config.yaml
intermediate_size: 2048
norm_place: "pre"
parallel_block: false
schedule: "wsd"
decay_shape: "pow"
final_lr_fraction: 0.02
batch_tokens: [65536, 131072]
doc_mask: false
MLP neurons of a small language model. Each row is named by its layer, matrix (gate and up: input weights) and neuron, and shows model dimensions 480-671. Each number is 128 + 32 x the weight over its row's rms, rounded and kept within 0 to 255. Numbers have three digits each. A neuron's up and down rows have the sign that makes its largest values positive.
After each neuron's rows, "fires in" lists the words (lower case) most often at its 100 highest values on Wikipedia text that the model never trained on.

L6.gate323:161090145145115131136137063159138115096154164159080072123133089105134170084183154111089156156118127151166112098156120110145135110119117129151158092115071108097138143091088110138191080108073129109137198131120112118127075106121085178129092128140152210163130103149158160122127101090128149180129101163157090105114139130134170116158118163146147128125103120155214087152143107141111157108103155151113116153081153144093144105088151156152089128139100163100095136193096128145113161174129114117116156133087138198120126127144124045076118143115135207117089097159151105151147128100132109105
L6.up323:140078166117091151098089091153066130105164152126092143161069087106081105084102147141148182108151127115134112225132162089108105138136127141087052150128133172152111136171139134062103107109124145115123134158126100113157114096113066131116138140146133142128110117182141141151168155111190156065125079141087147121147124129110143112094106123179125093090109109169093071100102115103174099153053124088110138176096165092084123126074066155147134173146078180123163100127151133112177107101095163154139161081165152105207118154144113118143125116097080161084184065155180153127113126118106179101
fires in: "from", "by"

L8.gate1545:085133172138137146149156126182130099099203144177167149152178107148135123083122164141174120138097097172104109110135159079136104110068146094153120116139130121131156131154151106159121153094115138137128196108087125153083048130117144129146128107115128100115116137120094144120138020134129086152171123100095126140146134171109156133176090144141117098042113130143120124132212111105102119088124219118140110142151070181144123095199086108160140102138126107105131113184185150184158178133166173159161122166127083110169122086133095117124103108148103094148108111147136106074105173120100154085
L8.up1545:103174113139124061095141126096071148152149118152110119114132096100102146135138144157168140105153102184108168179117072178110161141111112143134116169105114115105109118099158096131052134101131116140177191183170083119138100107158095156159140132097149192124117162080075152171122168099110104078090129126103107129178103108120085100205154109109166134124128145206122077054159161113166176084156186161137114141095179166109186182182143118147111178102158135100099143104158116182156127134088142124150166138142150148109136120116128113186126208081119147104144095116106165099168111100176178092
fires in: "1", "2", "3", "0", "c", "4"

L8.gate16:137089231111110137110123130144137102148111147079162092146157100153086165133194145104115084172073122123187085127121089111157092087164158077164168131180155118140075147126150137135140148135142111112128110171065087154171083093088117118107147126141093135143092143143156121113165223087145130144231100110064152156090089154140151144125152150143133131138197158201116134099159174130101127180104067142150139132124144086080081099108161112114144125168115111166124125121142094122158175143200146121140113106112113089114106088092086120116106183133187104131121135092078114128122171091133130112
L8.up16:114121150147132089173126047108047108108166161131115102130169136108098095145089101115072121155147151072141143155076140155117119152152155106112149135148118092143128158089118137189162195066159122140072124100115046120132121130076117098090095046138208120185094155152097141184121155140125156118173119165084162130166133099105122102081146109187099112110107157153065136166063152195123176129121167146158097112079124119156177120089153127111118135119141076139143085146142145120072158133154093128100139125140151117134080131125103141126110153161124156149080101137071156129159118144197132203
fires in: "of", "by", "for"

L8.gate1921:129063097149170150125178136102182129091108123134173095130134167131110072150117084196057161151134069110134127159110071217127106101100144133138122145146058125131161128122127111155095086068062124140115137179091184104114146161129121147221088067180089126084154159133151116158068115132100122177106162161114146065127110141122102121133109105112151067130160182120190120099039120179088121147079232146046172141133148106108158151106143102126182155133140133112070167117134073113097102127075069129111133137111084121138135111149077135094177154128110126116129098147138152145104163132148129082
L8.up1921:136136135180189062085137138067133139137080154149109152113175131080104167068070097124097088122124151081172106146081098128148126109140111143152105140113060079154173156118138139137098124098155167140110159097153145070103130108100117095113085106090124116169132074122166161070143098102109164166078162161140116089144160138123090117181120168136149078108168174126141114192155170140090145100130128164139125161113132074164091142206124159098178088142083111169093103105114137139156067151126089075116092104112110130166148114172129085087125143152075143077102139080191139158110119173151128088
fires in: "then", "time", "now", "later", "point"

L8.gate659:136131156106092141150133070140115091164116157066102085116112127152078138127147162079177104163190068097123100131145131082103080113107132083152155124148131098155146075181083172117112185116155157173111111133138163180098130174122140163087153131114097081144113055113132096036108109158138103160091147114089177077197123133111146123152119107150112080105111182099130096161159139080132109121185098122128114148165129131096136126107097160074091129148123036095092126133086106150168154096206162126127115092142121128085160121115104082101113130094132113070144099131069136112126129130138066161
L8.up659:071134122081136117171134133154136139174127158015114167077126115138110094183112055172130145105121177169162142145189132119109117132104144113063124118190085180094148141098125142154097169105098141099109149159162127182163103146152110125058182130111113148132120100112108089102074108092102161127128121117135161098102093127115178121176110082128081089141081124136105168128139103181134064087087163089164133161173109132081141157103111165118154148189138125096140153160078154094122151156120098150106186153156194062074123118131138124152115164145074149097097133085075126109137134141128140115
fires in: "town", "city", "village", "high"

L8.gate760:204094176092184128134148127085147107108070179167113134105104162114110117112100086114085195140143154088062109147071115166156099148133103127169074147125146084092126179123123122087095122161091160114147126147186116160193121131135068126118073174092176100156134136117116117174145103105142150154106114144154092152113070134115160132134124109138155114101100107145166045115172117120200102050068153220132182224143098121144165110102064139165117111097169109070106080155138143179147123138106150129146114164185153140132162091129133169126109099157134105190096156122109111086151141117132167113
L8.up760:201108088126136071121136099132169127131119125192159108089112119172146162148112152075113129114145159053127159167132144135154128109108161107167090147160144119050166101141100132166140127116110125087138109122089083124140104152122133123089085127088177141170093123125083129151143127186148133157152091116108151143111069093098109103143154131193171176084099068114153148165147135129163100042079166177127131110169130143170128163118146094127141187149123105067105100130192193137160106145066126083121111139130135133113143094146109171151164137074173143180134181141113139098149162156137144143
fires in: "and", "but", "as"

L6.gate1177:083149135110126151116166103177167094075086122136145149120106143162082153159141134123090123129198123159097170162137109150137123158066138198077107180126123126108083114166128114123138100123148153121149094051107119104184122100137183158146146111161080131105122132133137127091104145129105171109159097128114146134137151120115129175067099082095129122132110102124148129147069104119172136116140081074129145092051091167123135127086131136168058053083110159191147161099132121180125142121136110103130110152117183154121157136101080113152169084096112159154156192130133120134108173132128170091
L6.up1177:140145145110193155142177168158128093095061132094142124163119145135070152097178177106069132157129135140113171165188128132193150186031114172115142166077171154135121109182119116149161074096134148146111127111112086085118130099132108105075123098103081123050146167132132137113092120111119136119141102110129177158156095094138095198137139104093148138134106154096105109174106096165132091118083097096202168104064096122159104146149138100153151023077142109126143203133124067100110180144164169117152094120176151194132139153108125121146160098099151170118097080113138131145119151130083107145
fires in: "to", "in", "by", "at", "into", "with"

L8.gate134:058133156081115129080106120126106134155123129078142153143182136114193149141109143088073132212103082157092071139107190114120115151147141168114175099119153113124069101115190134127099093116133080122173148103110096135146118151120112094175139084108125148104092079175170042115137166087150109169171064163115150186124176144147148126075113110109137114125114087081149113131091102148105126124160128175128108169190154191081135099162086117070117149131103151149163144152143096138160154131092174154154162139120126090103170119175159134096119122089142071207140048117099102189115143140069133126
L8.up134:126141085094111145092080154153141115105120147088090184174139181179160175125167139163105161146151180121140117094121117180083127160115121101137101122121105096162111138107169122090136116104142185092141113130103105077141139211168075123166127118120098112089126142147193141114157121145129120116111095173172106159146139109124160102154175142133159139164172114064102142150140109108104179062139071174159096094116089127106085135105133121097116117120102082071125095163127089134118149147109137115105149110045143146116073044115088122117076105153028153119161151148133123090129123157148115131
fires in: "to"

L6.gate1816:077140090103152152134126148107097136087201088088048079145142120162129124124146178101149101065093098129129171106166136143159151082141115148129174111117174180087104095155140149158120147122158138158120089146110137083054085086174152082055140060088087110165148159202123139157120219091181139135168125164119128140140079147139132141066050086109183148077124170123130072109089089128142116147101122153165162122134154137143139088138119137109153127104045103062130139127200117095123123101118089157167078193118119155155157103103138073088092061089155140133143142181157128146105112092101087130
L6.up1816:147165102064120117149127159111149134122093141118153214143143093092101150100157171119175112120101138159077148173088133154162114143108159133138121119137110172172149095138222154135188125100162109098098097167082101092057079121206127097080160037114150164115132168099136076162129140124081207148144098094133150140167161135153156175108083131114148153087131128169164081156146148132092168149108130242105136107140049136181066096094093143101127119126089162144142179146171112147183160116100157108075139137097125165155181100103079094133139101133097150159089133127123142121118164137139086090
fires in: "to", "on", "rio", "for", "of"

L6.gate26:152083097099079105055124128108125125096148156173141148149158089055075109141107077129116143152145074130106188142141141168132209085150141123150185088156148156125073150120064159167151139119104182200148079120125190110090150116123121128126134154166158113164104145104049130099054100108099154153043127152113110084150144092139148127116141133135123114105057189175124131082198175125092093092135165121167142137118148140110138152131107124136141133139180178154137147143107093116131131119142141133136172216170143123156104073146180130107127142128093128152148107093171153122104118119132146185
L6.up26:145125126081127112110175139176102084099131111148096134120107130117118138139116187154118140137170077065146125171144160154142118097153119092108115151083046152099136140167065122149144157095039171116070129146126180108127104107103143126087137150103115142121102135116181105129105106216159121168170143113124134130149120124169101071118111048120183126100089092131135130129166163104103130061122127124099168193088139121114102075139151094135148202161165115149083130131177126084178100112126113117104116172100110131169160146097053196144104146119118091146080144109129102173133132134081140118
fires in: "as", "that"

L6.gate1671:043136110130139130194116100100116102158124099117140084128101101106119078156099126095149075078173138158132161167130088151134147123134077137148122170170056116138129083117129146060119126124152086146106149120141158091055207117116190115098095034175122115118130079181114123163136149166136166075129111102115154061135076129134117136076062132119120099192133123098114056111133135137094125165112157153135125086100083145145115159124143101139101125136065084105093161118100160139097056085108183120131122191132117104148108152107122122112162095111053129123173094130150122153076142083130156095
L6.up1671:117116129140108116175092111105065179112171130135163137125137099108076218140101142174186147077164134177125103145075148135112147138079043121093108137104112158115110105151116111141103149069110150088129154111175096105135147079179167148109175086183135109089149106157139097111172071155110157120061162070103126174079144146125089063153098102138103119195122098138180191129169175086147148147095187164157130138111149150105113130141162124129186167089152151106155123160140164135140190131155049126126066141124194189109160141085163082151076082117128151088094162138100166139141124131088102143
fires in: "high", "low"

L8.gate1994:160107138115124123104124150088173117060111202113079065119114131100114087082103170118082163118143107156112081142109127130093113113154134107155178133150088165130116138132154075189159112117090174171128082081110166110122127096130124143086098124162133165097107129168144111096141138121129138174134213179153118172124078128151137155110109127139124053126115166152095125054088096179143136097104147102111182166091103152103131132142119121153143093076152153076091127142126121129172107143096068165114106111101195126138145100176116089132128114110149185171155082125114135226075100101141179141
L8.up1994:127134138146133086114173147133170190147095199172102094152208176142126132160114146119064145124056114122116073202109128095130113123170142119148199145049111127112174113073156086156148147117195111137100132105144168142143091049111142098145122138093150146090095079106128170094104121148132110126126109155167130154129126145154105153156138159170108107162148110119176105111159089131111173104105119127122150093091056124146084122152106145094127136110117127149126111182134121165154157184161125156118163083114191128162159192140117104126146165124178157171136149108152140121140111106152123194
fires in: "in", "the", "on", "by", "well", "of"

L8.gate1312:166079120155099146189116163083169127100138150142142119108159109059098142166139148138107168147095098191102134131171136114117097079131131110110080141108126152204102102130103177146129098153127151146191081117127115091117112161165080121164103117164196181155149128107112134159090112081102087129130101092164088156150088152136163125120158077126123122084166078075123118110159120127141154122155122160138075179122097158128140136106098128096136104129146138112097211127086096150124105126136148126110128093141151146158139113158143129121134153102136043153103189146157132166142117118123129118
L8.up1312:116111119204186123116122187110157171097081163128070156135107111102111141136112110153116136156129088162131126132098129176136102116144142133117089119119137085121128150121098135101119156106088117155151173127107171169139097046096125140140149107135128149130145129145156143155085202112038128112108096095161105128089192086140145071136162098105153105141154083068164111108107165107154129100124142167170116087106146181165159140112134100131080061127161104133120123148151132142127119125160106027073147123094167143125142124152132110090108125105142160129068120139145152147120167179115111158
fires in: "as", "a", "in", "the"

L8.gate915:125129135132116152155127079107153212113177090131147119128138110193083175193096127097141171136130115067108125135134133153149123060113155116112099131131097219082159088113077181089152168161120141127147164162142216146141048133172106077085055155086140134145112162147134190135149115127142129095127125105132128111136128136073117187092093153164113112087096176110123142088113102154171123128164157142098069111084108109122160061162091163153131120104111153154137162154123137134121193126128150174149124076106140097147157146138155149233154145117105134183127125128146197144148047131137105104
L8.up915:130130148135125136131124145109134095081163210071156031140101172099089130149109090120151123117156103109153141132122174061135065128209112124100158163136131119089137116173137077151153110168152183094132167124114145125099170124088085123219074110128165160083125103134139135133133116130131146101117118164133117139174116138196137158188111106076100205083130100197095114097168119069151093090104150115144138135163143107049110090129131167114169126134154117123116155136191125125198138050132175193146112161124140120135070137098129119132118134098055080147146133118146160092132175145095137142
fires in: "2", "1", "3"

L6.gate1840:150140152130106146158147109153118170128166145127097121110097091104123129111140144107141134119093131183121104108146153160153151149086079139130152127139142102130120226110142177127172106114126118141164129145172141152147186161157147168091169138153130123112129121116176144097106147146143117148098187151163136127148132119163138127195105111117103189138162106139093204149107117128189132134093081126081066149122126159122114104135119184179118125181076164036152153049107127118106146141133098139117152183128078047097124178122124137077102117096120085149137116170230123101111095136095163163
L6.up1840:076124103127165140171085078117146128088121174078217060155112147128152138163101115163110112124128170154139139142136138138080108170136180172089084100117147164135085135148090131123125190098107110156080145168156087192122112093104129118099089162152130091119115148142097104131169131116145134100119105132145148114155145112186130155129165108129167191141109087127127112143135081162099159178150134148107087140146123104151173069098138151119168194132184131159121155150149109169140162136123121108193121148118090102190118124080123072159119129180084098113046101097138116146164128078110117124
fires in: "one", "what", "those", "each", "that", "way"

L6.gate2032:087188166092112092149140100126095088162104100150174084094203138118027130103154155103143167135125093142131084144059134174112146131153103178208130124167110121135115102139145095166131079116124076122094089159103107154092104104103151150095095178144113150039086147133143088130073100142098105157122103122085126097132136131145109146140114069153100082146088148148083109131183079157115079165096188127205207146141097110069133090133167108179120141064187093065098180153115154124096145076160118063142116143135122147116090112073150162122124083139172095161143110133102145137124101084140091104
L6.up2032:082141136110128110160117139181152104092075084131118171161156120107070123201134191109151084090087177189110131139144113142114152116163094175106132163089131066124187121194112170185207151075095164159173073150114177146146167157106146199137098133144133100073094142092146060099096126122114066167179125131096112111094117108141134132126095112120180141104153156188104192117124135145090064156131108153138150183134079122132166147089133149159115125128130121143163123094112080153105132088130122088088195142091126149115120113126124109103113129147137132124097127131109119116142102093189135180
fires in: "of", "by", "gessner"

L6.gate1253:076113160107110124181159137064154142186078161129149121098171122159084178119059062115120149174134122139099114156142089119119115122111115061129128060089096122149188122081108158099125174063120179169150153107116144129105120121136119156081115112163133128122085134138127125138133128088159112144140102117099090150096110165103102135165165154097147160046097156128076121184203087154104114154133113128107108158124053090121171141072110144123155090134127085136081147158087202129095062091111134140070147170116191196125160137120112065181118175124119116128058119142117140127147139101083173158
L6.up1253:073093072087101188138106149041140153163107085108154143095198105154096160085103108153076120139139119160175154172108114164163098118123108113130152058123140151166199164137127188072121124101142093118141187123162082174099142180124042126095173077177103144135152152123130134170179151124148146087140161148132095132183084165133087106168145102086144104129172109117087130126187137144092150086143107136140080088141141093102155123110162143123153134144050171164129145103103104128085114111040129129098119111071112161145106156149157101088113113095098158118126179137126109134133157113128153153
fires in: "as", "was", "been", "vice", "in", "post"

L8.gate1742:093112125083115094075142099152127139079064090170125134157161048129167076150140102184161119100153111081118123122086052131085132080082110161160083101085112063130153140111139134121174111164148139133094134170139135134123144114181105188180118133163092176123142199120061092097194192121133089122082110111174104132195158156150097157132141142166136117175136097128120152115156113126117083178135106131107113115111096126140107156129138117143155154118102119109159193175160157125121121100101106168044092094114163110133111129156139114151156121125126150113128116092097084149167086127115098079
L8.up1742:147064079149177167179084147185133127147076127081105169155138107118121109148144128108142091138152124138102059189144177149205138160105109138142103124094036125143118133126182105116124144077159153156138117151151064078130155171159176075116129056141106135110166123110109120134089109146139178162134164142136101151150100139169123144111164082154158108118142131161156129142194151105108219157096102134147104143119144119087121104104130098108161141111086084139067136174165144147135168100097111100088101121124162149166184075122093105136159102095114136145131116098160130078130145147032175116
fires in: "later", "further", "also", "then", "previous"

L6.gate586:104056138112074161143203145070177134074137108128123106192170160129139157118078181136123108197101129077087152064143142140110095095067098126202151099079100119050183195105088106117105129165124084140135104160071158163112161104108091105079068150076132168106152112118112110174021191153089098110119127159139111123193142121119165168142095218134111109095079158085137088140079195132177118121147109165064106092060123125157152100142134135160107153104116110105126102120103143135150111128127111110147130159150130092127078167071122162194146088167120140135068118186127080146150140175058122190
L6.up586:120165131055160097144164134118157195078130119124073122131097145083115105116084124115167122170114136084174137126122087109095118090128120059151144102149115109133141195120158087129093180134140122116118106146081124114183156136134148044173108110142173070149077118096013139113094137141145154120149125171111113121175078080130142157100152087149105111163106112155155116108109095141119174119083110072160078110127109112136154134141190098133127153142195095153085144181152126119101110101141137163163133120109132154113135191120118187145106137123144101093168154117134087160170152155108134171
fires in: "one", "1", "0", "ketenyl"

L8.gate911:111168120153116052136080198114149155135146123120201146149131143121068139136118124163121137156084072150196153127156135150099058065092102137140178106165129087148172103152124120162173123087118110174165155156115121117142118114127110069129121086142162114136138116122163119099119164102106127111119161175144117142144102141151136152142157164176155103117068124101144078068157133131149133097070120152108170143183137152167134139103143093133084147130124123112100147211171143163131152153132119163182138135186166122118184135101098170068179126141151177127171136155113140168171171204129137143
L8.up911:165063156147113173137186141122159095110102201121099142162180102125125187116160118088149117171107135161120050081162119125139096182170109162183126057117156092126181119168149146145096140131141121164083150102120118123152137115072116101040153071125134135110101078185182111077123129118243136155157105137182159129131097156098129171102169214190109150112112123090174086154114115064154164124131098077157149143143068130143132113135073095188131210132096146055150145131162123107124195153123084105124143101162105099214137146121156069141105129098128118079120125132156142130094167137166115090
fires in: "for", "of", "led", "with", "and"

L8.gate329:137160167146133185130168109127146096062143124086117181062128096112083075113105106151153117124069081136171188117097138146183190150162137160146091128151106125145165102168167085144091131090153131106178108116086114069104126119143072133169156090054122072136120132128143173142056152154123123084186121190094134131124125125095117080132138113170114087154146162100137145117164142164123184131139140093115101109140177172144204071015112133151112120159103037177129116135149058131178140159165176128119122110157162068085089069116138090170225130165085198140100150187096148147107175147144102089
L8.up329:144134093122147116119145099101088144137115176107121113135204138147160154131147089118104152080095151126084139078116136153045140123142128161129118184171153179126117122100081143074093148125171149132166089168146059126140154191151144103152077147163128156106126107095111120081158074160100109195127065123120096107113169131191119104149178127090106130163125139047146072113084097175068198141093101104133143148148082049134095129191139161096173162129137080127151103157067146137184084126108113173066092108136166138115119152069157111141143113119106103091130173079124112171170137110149132122
fires in: "new", "0", "mixed"

L6.gate1016:116135153181092140125154100140161161097083172056132083158105066159189104152094134115123151108117169158112118138169129156105153159123091085094090110134090097151117127110107088182136122129113156126166117135135129110110107138096128167131128104087119145098173110173092167102124160100105122175078035166097113129183145104129146122095091137151122087061147168134120118138122062121130106125106161123065105101086120087185152155111092180167090138076111102147128148141095156121135131200097087121135103152162125121112170121113153167159162175137116094131059145138183102157110131114112141078
L6.up1016:135104149123145147131041119103148131149118133102083129165086177116127217140191141082121161174149170094101158095075137190123153124125156097086108156137122094155088125134194151152157071143140139148145157096135097106159155126145154153112136134123101161128126165159084149074133084151172178131092171065212122088165148104117154056110142150148173080111089123117127130130090158138147173128136155179077174147121169127103144153139099109153117120089146144143096135147109158117129111124114063153094120097180137114161189185139101148114198176098123133148114154114179117156120128113135128083
fires in: "of", "new", "in"

L6.gate1184:131076127117086142218090107099111182133140123100114099143137117155144059160177134158120120140128172129124144135130127080121107116105135131146117131147169121123106121065166125159195172098078108155084093132147143130106175110105180125151065070134140134157091134080138129158084074112118237100135152110080172124165132115114130138091059115137132122117082135136141070128077072167125161100148085170142158124080092094112109112112128104112120099160112124121145172126113167137107087121170149153088177106145159135125124116135199194092110106159162166127154109157131107144088141085134127144
L6.up1184:121125098191162110184127087169149167152119103167155066082124087103095132121123109191153184140145115133131141149075139099101154177101113104121072109178145117140118102115163115142180126127132127141130147186127166097109169110100175104174088130113119149113087144092167124151116105142171188199149163075156099059169104104132054175064123085117059035083105162079179141095128121127144093093147136187125106114095111116127074058129160179138119070152111161114186149152075155161124147135140092092058105127170173167129163119155106194101126103128180146123092157159117137113116141111116147110
fires in: "in", "on", "mid", "by", "midtown", "half"

L6.gate572:122114159094070214119097147138092120108161109164106131177164112085130162141073170126148154198145117116074101109143163137091079168110159175109086129119085107088158107131084112125139125129064062103155112134110151164128082100093092132142087122126152159080052134173145168130141080101103144139157108145175129133186137140109107097091101105150149076083089151148120078144156093110060123102124153151113139163138089115100112097100161205164160133157199172102153109110115134112090232137094064145132169103149127171139140180106103143166147110093115135138077092117104113110170128131137185122
L6.up572:111153175124097141082180142154125117133112126106129113073120110121147069203116129161138150216147172098182116149081128190084102129119109144122092148120113160122064148186116162155098161106149137153076133146129149174104182103072125112149112163089139170150103098105165152153093098146159195125161122143068137192175105144161136106146201187186125161117112138117110091137122120106085079112152104110146147122102079159164108063139149148118154089178108173106092174160060165140050150119125053142092148052131077153121152147171097082061121102096143128081085188113132133169054118103162151137
fires in: "by", "in", "band"

L8.gate1607:124133104146148107080163155109163046180131164113107152131152147114178067063133140143131123136115120113079111090117150129039166138099095158191125097146143147176112119102102107138168103085181110085128064100101157094151172109104150140176149129120089179111080135136086120140083131122111098125116114184185150104100165134153141082198138073162108091114117172139060147066013109115187128156127117112100166116105125134121135125128147163152098124126082119101150118117134155089149130142172149130094145125172119108090125149136102131109125074193161148168133144116195116150150111212083072163
L8.up1607:153130117119088179124122118176116118177128134088104161093135089114177155148123102105090112092127093205122119185157131155126104156086129149098090136181191104114168156115067119161154092129153131087075143154119113169117109153074165094178140164119108069137146100131051175104116163084099121128141094124139166093123135072167138128172165115138146056116156195121101131140160147121112103091060127092099147141146175197129100127175136161091130107150136137132091122085168193090134143140167139079086147203123142065193055158068140124119139146179134175065085070072106133210172108195142154129
fires in: "new", "live", "living", "play", "young"

L6.gate1426:114176141109132149128144088136127098145147163150146149158171167126153140139151127146121080161110093196121124163116121141101166157124073100179173131161137190160167099145113138154133144108132173151102133124135168107181137120134149158125119106145169148119142191148157122142088101074141153136046173157132124166124102118081133102142108170076112165103120170144131185095166120113076150167151127115116168144102151104139189120135113154116146107088162201160132152084065131128147124145145143143113046127099108166148111195155237100143087133125100123151136137161111120210150130103101077155
L6.up1426:094099124178114159203188118139158127177158144160163177123154106160160185120153145128206088150155111167143141099166123171127135181149098116063104124178105187139131115064098111118078073088139135129120165172145154124144178041133089142089141130114125188095078143070108106133074116105154103160153150109132141175098149148112119102169089079172197116141076140137155140152165108145123072211119146125139133142114156156149098086105134163108112104103171135103102088161063140089178081136109141137154074080184107118145172085123106076156109114162109161128146108150186120124187100112139166143
fires in: "with", "itas", "like", "used"

L8.gate610:150105096102143148107123131142151174088068168152154097093143094120050110121095151047110127144116199147133109101091192135135126131132098192153106126225112121119117167072132127089147099137079150121119151096123021135099106042124101167173149186154157092127107105116161088076130118131167135110127146155080123121124167169142120121188151109172108165154074103096163216123134162175071105168175144098118146138135082098153094093107139112155102143104157146127102170161125125161203089131118062104090150119086150059156114137096102127173139117149122160134099145099046169140092143135153091155
L8.up610:135122096077214126116108100121098109070139140126127092116105141135092189050147146120113060105114172143141142140142104127132198117108132083132114090114099079190132165135180172088147151151143110155143117172124158163119166113076147121108177113134114149097089077172109107132135195112087068159122086151063154069119113148130119103059125141157102131113129147078146076102084064228102127132120081118121153136069129133146064060121130114075161123136098094073087116165127092152143125135095096141130151063131152148142133133118140163109204161130154167149086079103141135149123131155158130188
fires in: "of", "with", "including", "by", "as"

L6.gate1812:168098152190146080102134049145124105141140173117132129138065075136030100103169118093110177158167087149147121111109118120207113163145069079042117094163089139153185112104161182130195180124150173108116119122124085121150131103163128187120181154113139147130145216096150158125133127082104143155117116132108103194079161109143104115089111111153159152076145128119122148090142171161120101097172110148135168101148161111111175136040180116107153068152165121132127111145111156132213079125110174158080193107131128133112155092109151139091153195137148122117160111147117194118091089110155116143
L6.up1812:115099155146135068144134120164105119097106091189204139167100170065124175125142170109145165160106126171147100126132121132113139093114103156139121064108121107109152129102130141105131152138139073144094092125175133169150140091162157164160139097128096149144157109087155046100133119152123114124130149120141155073114099129171152193138143099127181199130097124090137103147173128156116140201143141110152092084120123135104111119116131162082108079251146069074113113126200199143104118154150138091132113133133154116093158090119148176113123177083101119103168185079111114191116150120140186146
fires in: "of", "for", "at", "the", "on", "as"

L8.gate1636:082174076141088129124101171103069085110166144173081076124101130141092119145121140079136087097122131170074124125084121107149143072131149147178082100105171129114166133133162160070069202142137115040198103133109132102106091139179126127171174133149120114116171118164146129132109152114167133129104141139119144200112120075115127056102149135095121165094125172127106141101145076095123210084131143077198137131138141108113120127197148084116140098128178137173098150135123127196128132143187106054153127142104088093108139143110149101118135121104090169146132129104068097103120125093125123135
L8.up1636:081163078161216178148132138127092100133145158049107099183182129144153159161126138147180130114089162125127138157126141120047147122097127183149126142149121170096197155097126106138115157103079134112134117190146087093125159147125112177148155071161087090107139205111124104156117133083173116106119193125129142118123142088145098100094113104106135156106055134131150226166099081146110131110118196148163113143153083160131118124104141121117155105142160099110207144110122153111132209127107136138138092057144137108137136101103129135177129138081095141138183142042112174107049079098144151138
fires in: "2", "3", "r2"

L6.gate1913:136101114107135229144091178152168106177143089180081126110118122105150103192085102099125095106092117122114135127189148146145200131199107176162127100134134100129057102070152075123072140120113123106108157045109201155122190188177120102122141178080120066135120137107117106178174140110157118115079152158128150153119129176148108153070099085106112109112115132100114099208146127142161116150148125169147119180178158132085095129148164164103068107088143133136080135134143153132145156090190140137116096156175110124160103163049133125142127158085134092090191146136083118113170110163115143163
L6.up1913:086109109097169104156067108131139081126106134121090126147162176088138139150169047120155097088104155072156104117206136138128131091086196112163135140081156099148126112085155117133131156165067090128112154103145152111162092120163109141109129111044108123140120159147145123108094120149123192105092169110154147124130093119108119147072125116096106074135142088092133142165147115150184148149104098166164168113068192198141102122131066066143090092104133107118102129184168163151132146098117118100154122181166152113115086105140045124150155121123126104115126123129118098122150174147139087086
fires in: "and", "to", "on", "of", "against"

L8.gate1386:132135114115170117167096188132186120105163146199105109088122095114133175061139110168135114146159110127109093101116136135163145103129183166171143128134163133088133146158072085178172132079085091099093101069137123077137135111078154108170119094082100166181101148135111093191135061192113124161113105122102087204155044131181124113032149216151178127087101114105109070106148139087200142111194065077139148074135096191109137075113109133091167130144201079067158161096106100080144151155164117175146201145126103097157157162136118137091087071104141124099125158171138134100149132133118039020
L8.up1386:046119156108151068077106140131148140115103138087183123176163115148140153135128140129111103114110089148137152093097140151163103150092118121183132136122148172154115146156154091144087130097138135152128139115117124139155098153139159138128134116209180144114171181146088122106131101129128123110213116180141053098179100122118167114118207121155168211113132188125116117116169108125116123136163141112159147091175163129094129111137106134065131167198146090104180119110159176141111185108138068087090139168076172124140169160089189044148171135117086113120098123143125137170211124151093175114
fires in: "to", "of", "in", "joined", "with"

L8.gate890:142102148181117128154133128098133156130096089136127134157145102101161105129092086143122156081139112118084165181133136125170098091096135110142118157130156052075142147113139117109138091154130105134155127141156140050127137105120141111163131128112132167185112163150164162128095189109145146160174133157093121170157049128118163132129125118091114124093063158141148061027142110100134117078136107136165117161165073089127166154109150083098156145102124160077116120161140138137131157120067112116120145156136128198163152130113132121195140113054135169137140145114102139128090169125181129112
L8.up890:123126128158124150182149132097110146122143105139120145078194166134106112103091079152171136143128106124101159077113152129121146117122112076087128072108081101140103136125140091171151131142092101127129133182109136125127144113147225165162139107125154109081149172076187147117138157195153143152161136142090060061100147122065131139111111108185142082126125126152155164203121152087107085110108086092135106146140144175155157094121134113074183142114132060115105082136148146114125140084111115158097145128164161151134118095159112145172096184102178155159108109116136111122075129075118118066
fires in: "second", "first", "third", "last"